MLP neurons of a small language model. Each row is named by its layer, matrix (down: output weights) and neuron, and shows model dimensions 0-127. Each number is 128 + 32 x the weight over its row's rms, rounded and kept within 0 to 255. A neuron's up and down rows have the sign that makes its largest values positive.
After each neuron's rows, "fires before" lists the tokens most often just after its 100 highest values on Wikipedia text that the model never trained on. A number after a token or word is its count.

L5.down225 [173 165 144 100 149 128 128 137 184 134  84 104 169 218  84 121 150 136 133  89 160 177 149 112 126 136 104 117 142 161 122 129 140 101 130 112 142 117  62 159 146 101 148 113 100 148 129 127 108 166 118 113 125 162  69 162 145 116  99 105 130  74 156 163  83 124 140 125 188 114 108 145  61 151 129 158 132 115 127 108 135 160 109 173 158 174 151  99 148 119 170 177 118 131 144 128 148 101 173 159 102 110 144  91 136 113 138  97 200 161 136 100 172  64 119 154 144 139  92 113 126 144  71 125 144 125 145  92]
fires before: " " 35, " the" 17, " a" 6, " Q" 5

L5.down1157 [153  98 154 119  97 176 155 137 109 148 117  69 106 105 109 175 133 140 144 123 130 132 189 107 136 147 135 130 122  70 130 115 162  97  77 137 197  97 102 111 106 194  91 124 167  98 141 105 135 102  75 166 108 127 157 134 128 112 106  92 191 174 198 126 141  95 143 122 130  87 175 138 108 104 146 204 158 122 142  93 134 125 152 133 112 127  81 140 149 120 102  97 134 149 133 136 118 158 134 186 111 181 115 142 118 138 183 121 122 154 185 114  98 169 147 101 129 153 120 107 138 167  92 161 171  88 122 101]
fires before: " " 40, "\n" 7, " Density" 4, ":" 4, "---|---|---|---|" 4

L5.down713 [168  82 162  94 171 106 105 176 120 146  56 169 118 106 157  85 125 103 100 105 128 134  98 102 129  73 126 149 145 142 183 104 136 119 117 127 105 159 212 117 153 114 107 124 133 136 182  83 131 120 141 158 120 147 106 126 172 133 107  81 118 108 149  79 144 219 108  78 177  62 188 107 121 141 155  95 122  99 189  96  83  99 146 116 132 135 129 141 126 161 103 204  97  97 126 142 135 195 115  74 121 129 183  94 104  96 121 132 154 123  68 120  79 111 180 192 112 150 178 163 165 128 112 110 140  97 130 140]
fires before: "." 56, "habi" 4

L5.down37 [113 166 126 134  89 102 161 153  93 122 131 166 107 121 108 109 190 140 103 170 115 103 115 133 101 193 125 176 152 132 193 171 140 100  96 147 141 128 112 137 154 101 131 104 116  88 153  98  96 143 107 127 131 117  87 148 103 112 110 122 152 140 100  81 171 175 122 132 156 144 150 115 155  98 136  98  96 170 186 113 114 174 142 171 169 117  92 150 115  82 116 129 166 159 197 129 186 128  86  96 123 106  75 184 146 158 194 148 115  95 102 170 176 178 164 115  97  85 135 109 218 165 118  88 133  93 123 186]
fires before: "1" 53, "2" 27, " " 16

L5.down174 [106 166 114 128 135  94 143 133 121 118 131 135 162 166 110 151 124 168 118 113 141 156 119  92 182 130 120 142 108 105  82 160 135 120  68  82 143 174 110 177 132 118  96 138 180 165 119 120 148 155 119 148 138 134 170  91 115  72  93 135 134 108 125 145 136 108 136 102  85 184 127 199 109 124 125 108  84 138 164 128 113 151 163 153  61 102 116 118 134 151 116 110 187 153  73 117 131 172 112  71 129 102 173 108  97  66  93  83 183 199 167 137 105 113 128  95  82 124 124  95 100 154 146 104 146 109 177 135]
fires before: "," 31, " |" 18, "–" 10, "4" 6, "7" 5

L5.down627 [ 78 115 135 128 156 136 180 147 109 140 114 135 111 135 149  83 141 117 143 126 112 162 154 134 156 165 142 177 148 172 170 172 188  77  59 136  99 112 133 131 130 113 101 113 160 119 169  50 128 128 129 103 184  83 106 179  78  85 116 161 101 166 140 123 138 187 175 115 113 125 133 170 106 191  92 145 124 130 109 148 128 105 117 111 170 140 117  70 163 162 119 121 158 152 120 146 158 189 129 199 144 126 107 144 165 151 119 102 113 192 148 195 153 187 130  96 149 136 125 149 133 116 170 148  85 140 158 140]
fires before: "\n" 41, "---|---|---|---|" 29

L5.down895 [159 123 153 138 117  79 126 160 110 177  87 128 137  96 107 102  99 112 143  95 157 152 127 149 123 145 130 144 139 117 193 117 153 169 128 142 126 161  87 130 145 108  98 148 160 140  82 158 140 122 113 113 150 136  80 106 213 148 139 107 179 122 120 146 151 127  92 126 172 132 190 158 112 124 146 166 149 135 152 161 115 139 154 129 120 120 163 158 179 129 134 113 188 145 163 168 133 105 155 128 171  80 116 101  69 141 117 153 137  91 157 165 141 156 219 187 139 195  92 158 136 137 111 102 124 112 195 181]
fires before: " |" 41, ":" 6, "|---|---|" 6, "|" 5, " for" 4, " (" 4

L5.down645 [106 134 162  89 119 169 117 146  83 120 129 133  28 136 132 124 174  77 154  97 128 150 102 145 130 181 108 118  98  97 159 135  93 162 130  85 114 151  91 161 121 182 146 148 138 165 156 201 130 130 163 124 139 158 105 103 176 148 175 128 176 126  98 101 167  99 139  73 104  90 117 106 113 181  75  92 121 129 125 101 117  99 187 131 108  86 167 110 123 115  56 134 136 141 169 151 132 119  87  97 127 146 120 141 106 187 147 169 157 181 144  90 167  57 149 105 140 126 125 194 120 125 124 117 113 194 149  78]
fires before: "\n" 100

L5.down970 [158  77 125 113 138 110 147 160 107 143 155 106  89 156 140 104 105  65  44 123 134  66 125 136  53  96 137 164 128 134 147 115  47 160 103 109  79 172 108 166 160 148 157 149 131 111 172  66 123 109 130 108  82 120 169 122 166 173 149  80 138  92 133 155 148 160 111 123 111  95 126 127 126 137 151 163 127 145 172 143 156 157 103 134 162 149 147 168 119 144 126  76 128 125 189  92 135 126 129  74 127 152 185 121 109 139  65 123 121 102 167 155 154 180 186 116 134  74 182 162 180  95 151 147  88 138 124 113]
fires before: "." 74, "\n" 7, " |" 7

L5.down651 [ 62 124  97 146 140 141 219 100  73 145 127 172 121 136 134  69 213 146 150 134 101 113 112  88  89  87 174  78  72  85 141 119 120 101 135 174 111 132 106 128 116  86 150 114  41  89 183 119 113 150 130 105 135 128 127 143  84 135 155 130 166 136 149 141 130 167 120  92 125 140 179 147 172 116 128 141 109  73 136 178 110 154 158 132 102 139 121 115 164  83 145 137 150  92 171  89 155  85  77 153  93 137  59  83 111 117 149 153 160  87  95  85 129 107  37 158 148 141 117 108 235 148 173  85 112 132  87 138]
fires before: "\n" 57

L5.down604 [ 49 202 122  97  89 170 139 104 113 142 135 157 149  90 144  78 135 134 152 156 117 216 114 127 142 155  96  96 124 112  84  98 182 163 122 146 125 166 126 114 109 158 101 110 124 152 133 122 106 129 103  67  70 156 134 193 141 125 119 136 123 118  56 123 112 134 128  38 142 106 182 181 107 136 123 167 102  86 164 100  93 134 115  71 166  95 156 147 174 108  85 145 151 143 165 132  13  92  94 102  99 106 136 121 121  76 141 109 135  94 142 110 110 105 114 145 164 100 124  94  99 118 138 105 181 136 154 154]
fires before: "-" 75, "\n" 23

L5.down1207 [137 163 112 146 149 156 111 169 146  94  89 134  91 128  40  83 168 120 145 123 151 121 153  82 128  89  98  63  71 120 123 143 165 157 133 161 134  93 152 126 103  99 125 168 121 107 169 127 162 207 102 152 161 138 158 139 100 178 132 104 191 156 128 133 149 211  64 108  34  76 134 164 153 123 125 165 199 141 124 140 116 115 125 136 122 155 120 134 128 108 119 134 128 159 115 145 139 138 142 167  72 128 141 111 148 203 117  86 142 154 113 139 188 140 120  72 151  92  81 128 150  98 136 144 169 170 178 149]
fires before: "9" 72, "\n" 8

L5.down665 [ 95 116 187  92 156 103 105 152 107 173 133 175  96 100 121 161 138 103 141 140 127 117  71 148 167 161 154  93 137  81 149 105 206 133 199 149 120 131 130 103 137 195 149 152 169 156 188 199 146 125 151 107 120 154 134 143 203 113  62 106 138 115 134 162 166 100  81 141 112 132  61 144  94 145 153  96 132 104 112 108 153 121  69 119 151 159 106 175 136 178 155 107  69 165 142 167 117 139  88 173 145 104  97 110 106 157 113 127 100 208 174  92 119 101  66 111 162 133 198 139 159 126 159  67  93 132 127 111]
fires before: "==" 26, "===" 25, "=" 8, "|" 7, "-" 5

L5.down97 [117 142 158 114 111 126 154 157 155 159 131 195  93  62 106 146 140 125 142 125  53 107 154  74 127 106 124 132 143 173 102 149  72 102  97 110  95 140 109 148 106 148 129 127 144 137 124 100  88 104 124 154  76 113 155 146 139 147 100 124  83 182 138 118 120  71 124 179 140 115 140 135 170 110 130  99 133 216 171 148 131 119 114 116 145 174 118 114 146 155  64 144  91 146 189 114  55 109 112 123 133 148 181  92 119  78 166  98 137 161 159 118 114 111 151 117 134 111 150 170 105 117 140 119 120 123 137 140]
fires before: "s" 40, "ve" 11, "\n" 6, "m" 4, " in" 4, " \"" 4

L5.down161 [179 212 133 138 162  88 128  95  93  93 117 117 116 203 150 115  68 154 108 166 113 140 135  92  83  78 142  82  86 101 121  92 178 134  88 146  87 127 101 151 133 137 107  66 149  71 124 146  71 120 192 142 130 152 105 150 166 158  75 104 186  87 185 159 138 114 146 103 121  76 164 121 108 116 110 152 151 206 122 184 109 101 154 142 166 149 162 102 111 101 165 141 136 132  99  75 191 114 140 135 107 110 131  93  61 177 168  98 106  82  95 146 132  84 123  91 111 133 122 164 116 146 136 104 117 161 151 119]
fires before: " " 43, " the" 14

L5.down416 [129 150 143 115 148 117 139 109 142 116 136  52 105 153 103  88 111  68 179 142 165 128 105 155 123  64 155 169  97 140  59  85 123 175 102 163 158 173 112  98 182 131  82 122 101 150  93 109  67 156 109 162 146 128 127 110 181 159  86 143 110 123 120 147 105 107 191 206 118 163 151 143 171 152 177  61 111 104 159 102 100  78 136  95 119 154 117 130 124  85 116 122  92 170 171 123 139 113 120 160 132 125  98  79 118 108 116 148 131 167  93 108 139  91 105 146 111 126 188 112 153 182 220 120 136 102 157 110]
fires before: "|" 35, "\n" 21, "-" 13

L5.down46 [111 131 122 102 114 149 147 125  88 165 207 168 159 203 112 121 101 122  94 145 154  92 175  71 135 163 163 173  92  49 180 156 163  66 117 125 161 122 132 145 164 159 117 102 169 199 134 131 115 124 135 130 140 114 117 149 123 148 155 122 105 132 131  79 186 135 148 191 123 141 186 158 142 137 127  94 100 164 134 177 164 140  95 140  91 129 124 160 108  97 126 115 134  94 168 165 180  99 120 176 142 178 144 173 114 167 104 102 107  98  94 113 162  95 128 142 175 149 120 124 152 132 130  58 118 125 139 124]
fires before: " " 56, "y" 6

L5.down507 [168 177 147 143  80 158 172 158 136 209 108 199 143 174  64  83 149 164 137 146 147 153 185 188 173  99 125 128 124 140  96 102 126 161 191 116 149 171 123 126 116 154  63 160 106 173 139 179  79 117 119 182 104 104 163 112 191 108 150  90 132 182  82 128 112 137 130 163  78 108 123 112 134 142  92 155 155 110 118 177  97  94 140 126 108 133 142 118 119 154 125 148  97 177  79 151 168 124 124 162 205 177 128 125 146 150 142 147 147  74 108  69 126 134 107  94  87 127 166 118 131 155 150  73 160 155 145  55]
fires before: "0" 62, "s" 13

L5.down268 [145 163 138  95 159 115 154  74 128  93 142 148 102 139 132 125 127 107 192 162 149 161 148 108 113 116 117 146 185  61 107 188 115  91 138 142 128 159 118 139 170 141 107  96  87 169 147 171 176 138  93  84 196 159 154 165 143 151 132 123 104 146 116  90 152 170 140  66 136 116 140 142 124  93 129 147 104 178 142 158 139 104 168 138 165 189 124 133 143 165 123 149 158 165 114 212   0  76 156 215 112 102  62 125 148 114 157 146 124  55 166 140 145  69 146  86 157  93  85 141 128 125 118 129 111 125 116 122]
fires before: "|" 41, "The" 6, "Q" 4, "I" 4, "\n" 4

L5.down988 [128 103 132  87 169  81 178 154 139 140  86 112 196 109  99 162 137 179 158 144 119 129 153 140  96 138 152 148 108  88 122 139 127  86 245 131 113 115 156 151 197 171  93 149 157 179 163 140 184 136 153 158 208  90 161 124 140  88 153 105 140  84 194 100 139  98 111 145 124 137 129 184 138  94 141 147 114 123 156 134  97 138 144 149 133 145 127 109 119 168 102 184  98 129 167 161  97 114 105 180 135 182 149 151  91 172 103 123 109  66  95 131 143 115 104 119  95 133 108  98 102 131 109 125 167 168 128 116]
fires before: " " 41, "." 14

L5.down901 [119 125  95 151 100 143  85 108 137 155 149 135  89  59 109 103 172 146  84 127 141 115 152 126  96 147 168 185 115 109 120 131 172  89 139 150  80 125 129 151  89 127 113 108 198 126 128 123  90 147 102 177 112 140 105  77 118  85 156 194 118 179 136 100 108 110 137 157 125  84 206 142 146 103 149 120 106  50 106 138 131 153 106 124 151 152  96  80  58 141 147 158 156  90 157 158 122 131  90 203  86 101 136 164  78  81  71 153 105  94 117 159 113 116 151 170 125  48 147 109 161 131 128 124 176 109 139  69]
fires before: "," 24, "–" 19, " to" 9, "." 8, ")" 7, "1" 5

L5.down1070 [113 102  96 121 125 126 139  98 125 141 157 130  79 111  99 145 176 151 119 128 105 129 139  71 126 154 154 108 111  95 135 140 168 146 190 104 164 164 162 101 100 184  87 114 146 122 188 127 141 127  92 151 158 122 136 134  87  84 158 118 161 100 157  68 150 184 121 110 170  75 133 146  73 119 119 201 142 130 144 104 130 126 100  75  94 108 169 172 153 155 112 101 178 140  76 162 111 148 136 145 107 153 133 153 169 108 128 103 157 119 126 125 127 138 121 118 143 142  89 148 146 133 217 137 114 141 156 141]
fires before: " " 53, " km" 6, " $" 5, "7" 4

L5.down396 [169 156 122 141 157 206 164 184 139 140 139 144 113 118 151 104  68 146 164 119 104 159 135 112 147  72 124 114  69 170 137 156 138 165 115  62 131 128 126  84  57 123 107 178 152 149 111 119 121  90  81 114 145  94  56  94 117  77  73 112 170 163  86 164 205 108 134 120  59 140 182 107 116 114 141  84 123 112 229  92 154 131 134  48 155 108 178 106 136 166 114 117  78  35 122 114 130 139 124  77 164 132 147 170 139 145 142  83 141 122  53 155 152 143  66 111 106 149  98  71  66 144 152 171 106 153 131 129]
fires before: " |" 34, " of" 10, "man" 4, "s" 4, " –" 4

L5.down993 [135 138 166 114  68 169 134 119 136 201  88 113  97 101 132 111 113 150 163 113 107 135 141 145 137 126 148 121 147  72 138 136  61 156 139 169 151 127  93  74  64  92 112 106 129 150 121 108 150 142  94 179 140 167 117  86  90 115 146 128 145  93 146 209 133 135 106  89 115  79  80 116 142 150 153 100 151  77 116 112  94 179 148  90 155 165 114 165 129 138 114  85 116 219  88  76  56 110 136 138  82 130 160 194  87 121 103 147 163  61 126 172 115  74 183 138 108 120  99  86 115 113  84 108  82  94 132 114]
fires before: "\n" 93

L5.down490 [163 115 159 167 200  90 168 130 142 119 168 103 105 150  85 103 133 106 152 152 134 159 134  44 167 120 141 112 108 144 126 151 142 174 106  51 148 105 112 125 148  58 154 119 137 160  80 124 131 160 123 141 120 161 142  99 186 189 165 159 129 140 132 116 105  62 111 156 147  74 129  77 152 100 144 113 109 144 129  97  88 107 102 168 114 133 175 103 125  70  67 112  77 190 123 154 170 107  92 181 111  87 186 120 157 127 169 135  73 182 104 124 194 112 152 133  81  81  94 125 133 132 170 117  64 190  79  81]
fires before: "\n" 85

L5.down965 [140 163 142 107 140 128 162  84  80 131 101  94 143 172  57 107 170 126  84  90 141 139 112  62 119 122 162  83 157 168  85 173  93 126 138 128 157 135 105 131 191 135 118  79 172  99  74 146  90 142 136 110  75 140 137 100 143 113 136 139 103  64 149 109 131 145 104 133 109 165 149 134 128 143  93  86 120 160 161 116  78 148 105 115 107 141 106 143 121 160 151  86 145 128 115 101 134 131 148  87 112  66 156 100 195 143 123 123 136 118 139 170 135 106 204 198 167 130 125  61 214 168 102 118  78 116 117 126]
fires before: " the" 70

L5.down625 [122  96 112 176 127 137 110 117 156  99 147 110 161 102 141 102 127 145 101 104  92 118 102  82 125 119 167 124 104 147  86 139 116 130 143 162 150 111  63 149  79 164 114 123 135  76  86 115 121 169 103 155 186 150  98 117 138 136 143 163 208 197  91 148 160 125 141 153  98 134 152 127 144 101  99 106 128 158 198 159 106 157  96  24 147 126 152 140 148 172  98 152 120 143 162 112 106 133 153 154 117  92 162 168 106  69  99 137  80 139 130 165  84 122 139 107 101 121 190 105 113 166 136 154 167 174 103 123]
fires before: " |" 31, "s" 15, " as" 11, " in" 7, ":" 7

L5.down668 [157 134 141 121 166  35 114 104 126 143 112 136 110 191 110  72 129  82 188 101  90 170  90 154  99 123 127 129 146  95  93 133 139 139 171 194 124 104  87 130 176 126  98 179 173 149 166 149 119  98  87 227 126 126  94  88 116 104  98 115 130 134 105  80 114 140 148 155 137 150  91  85 137 130  78 119 116  92 135 117 103 156 107 133 147  90 112 156 149 116 106 117 139 178 150 138  78 112  72 125  95 146 130 100 118 165 114 109 112 152 130 170 127 114 114 114 178 144 134 210 139 149 127 162 101 134 114  43]
fires before: "|" 91

L5.down266 [ 81 177  98 131  79 155 143  86 145 101 115  69 131 145 149 109 157 121 120  95 125 115 133 113 157 140 116 180 135 119  78 147 108 123 116  90 131 120 153 129 132 141  88 140 160  94 174 120 118 140  81 135 130 139 161 122  91 204 131 143 188 164 115 116 159 130 132 102 123 118 162 148 163 132  89 138 119  55  73 183 139 157 116  93 101 104 143 172 141 187  86 134 100 182 143 144  91  62 111 132 129 130 110  24  85 105 191 160  73 217 129  84 138 122 182  78 137 153 109 106 123 117 113 154  95 167  98 151]
fires before: "\n" 25, " the" 16, " \"" 12

L5.down886 [141 151 137  93 126 165 129 137 102 149 146 121  89 121 109 141 120 143 107 111 113  75 137 129  74 129 118 131  94  92 137 128 157  75 133 151 110 111 152 112 134 123 120 144 103 122 128 152 115 125 101  94 166 161 150 121 166 104 149 125 165 128 129 105 132 136 143  97 124  78 165 165 148 135 128 121  65  84 143 133 157 113 112 117 107 122 108 110 134 107 159  36  96 147  76 185 160 159 146 142  68 149 151 181 124 104 118  99 160 186  56 180 147 101  82 170 113 171 126 106  84 141  72 119 163  53 175 160]
fires before: " |" 72, "-" 5

L5.down680 [137 118   5 225 123  90 103 109 100 115 105 138 111 134 169 120 152 117 101  79 148 131 147 125 143 156 146 118 144 167 174 153  89 103 146 123 164 146 122 115 137 120 114 142 159 134   0  99  94 136  76  86 125 170 100 139 161 111 147  99 121 127 127  98 108 149 157 127  95 190 160  85 155 132 113 104 146 105 127 127 158  94 145 103 155  95 130 137 129 140  78 130 113 198 122 132   9 110  91 103  99 132 159 165 110 138 196 178 138  62  65 112 105 159 173 129 128 156 152 142 111 153  96  92 156 127 123 151]
fires before: "1" 31, "2" 25

L5.down100 [166  92 124  99 185 122 125 115 210  66 169  98 120 156  85  77  72 161 118 115 108 140  96 185  92  94  93 160 134  81  80 160 104 125 182 120 140  98 146 128 178 140 122  70 155 127 153 142  59 131  85 177 117 123 107 155 131  97 128 187 115 136  59 122 164 134 114 165 146 133 148 106  73  86 137 178 132 146 128 119 111 127 159 164 110 163 105 121  99 107 161 150 152 204 118 148 105 153 118 173  93 107 112 121 177 156 136 140  97 165  87 151 192 148 119 108 114 145 123 179 174  97 144 177 172 102 174  90]
fires before: "|" 42, "---|---|---|---|" 10, "|---|---|" 9, " " 9, "|---|" 8, "|---|---|---|" 6

L5.down432 [153 115 144 145 125 153 105  69  83 133  85 185 151 166 162 121 165  90 145  73 128 116 172 130 141 114 121 180 131 161 119 109 116 139 197 165  97 123 117 136 139 129 190 101 157 131 154 120 163 149 169 162 158 173 145 120 127  96 128  97 106 120 107 112 157 165 141 133  52  25  97 155 128 142 140 155 150  79 136 162 167 136 135 152 156 160 105 115 146 132 110  45  93 176 159 127 135 118  97 123 153 136  42 121 103 174  97 103  53 219 145  92 103 112 129 147 144 144  98 152  95  83  94 144 150 144 156 104]
fires before: " as" 58, " that" 6, " |" 4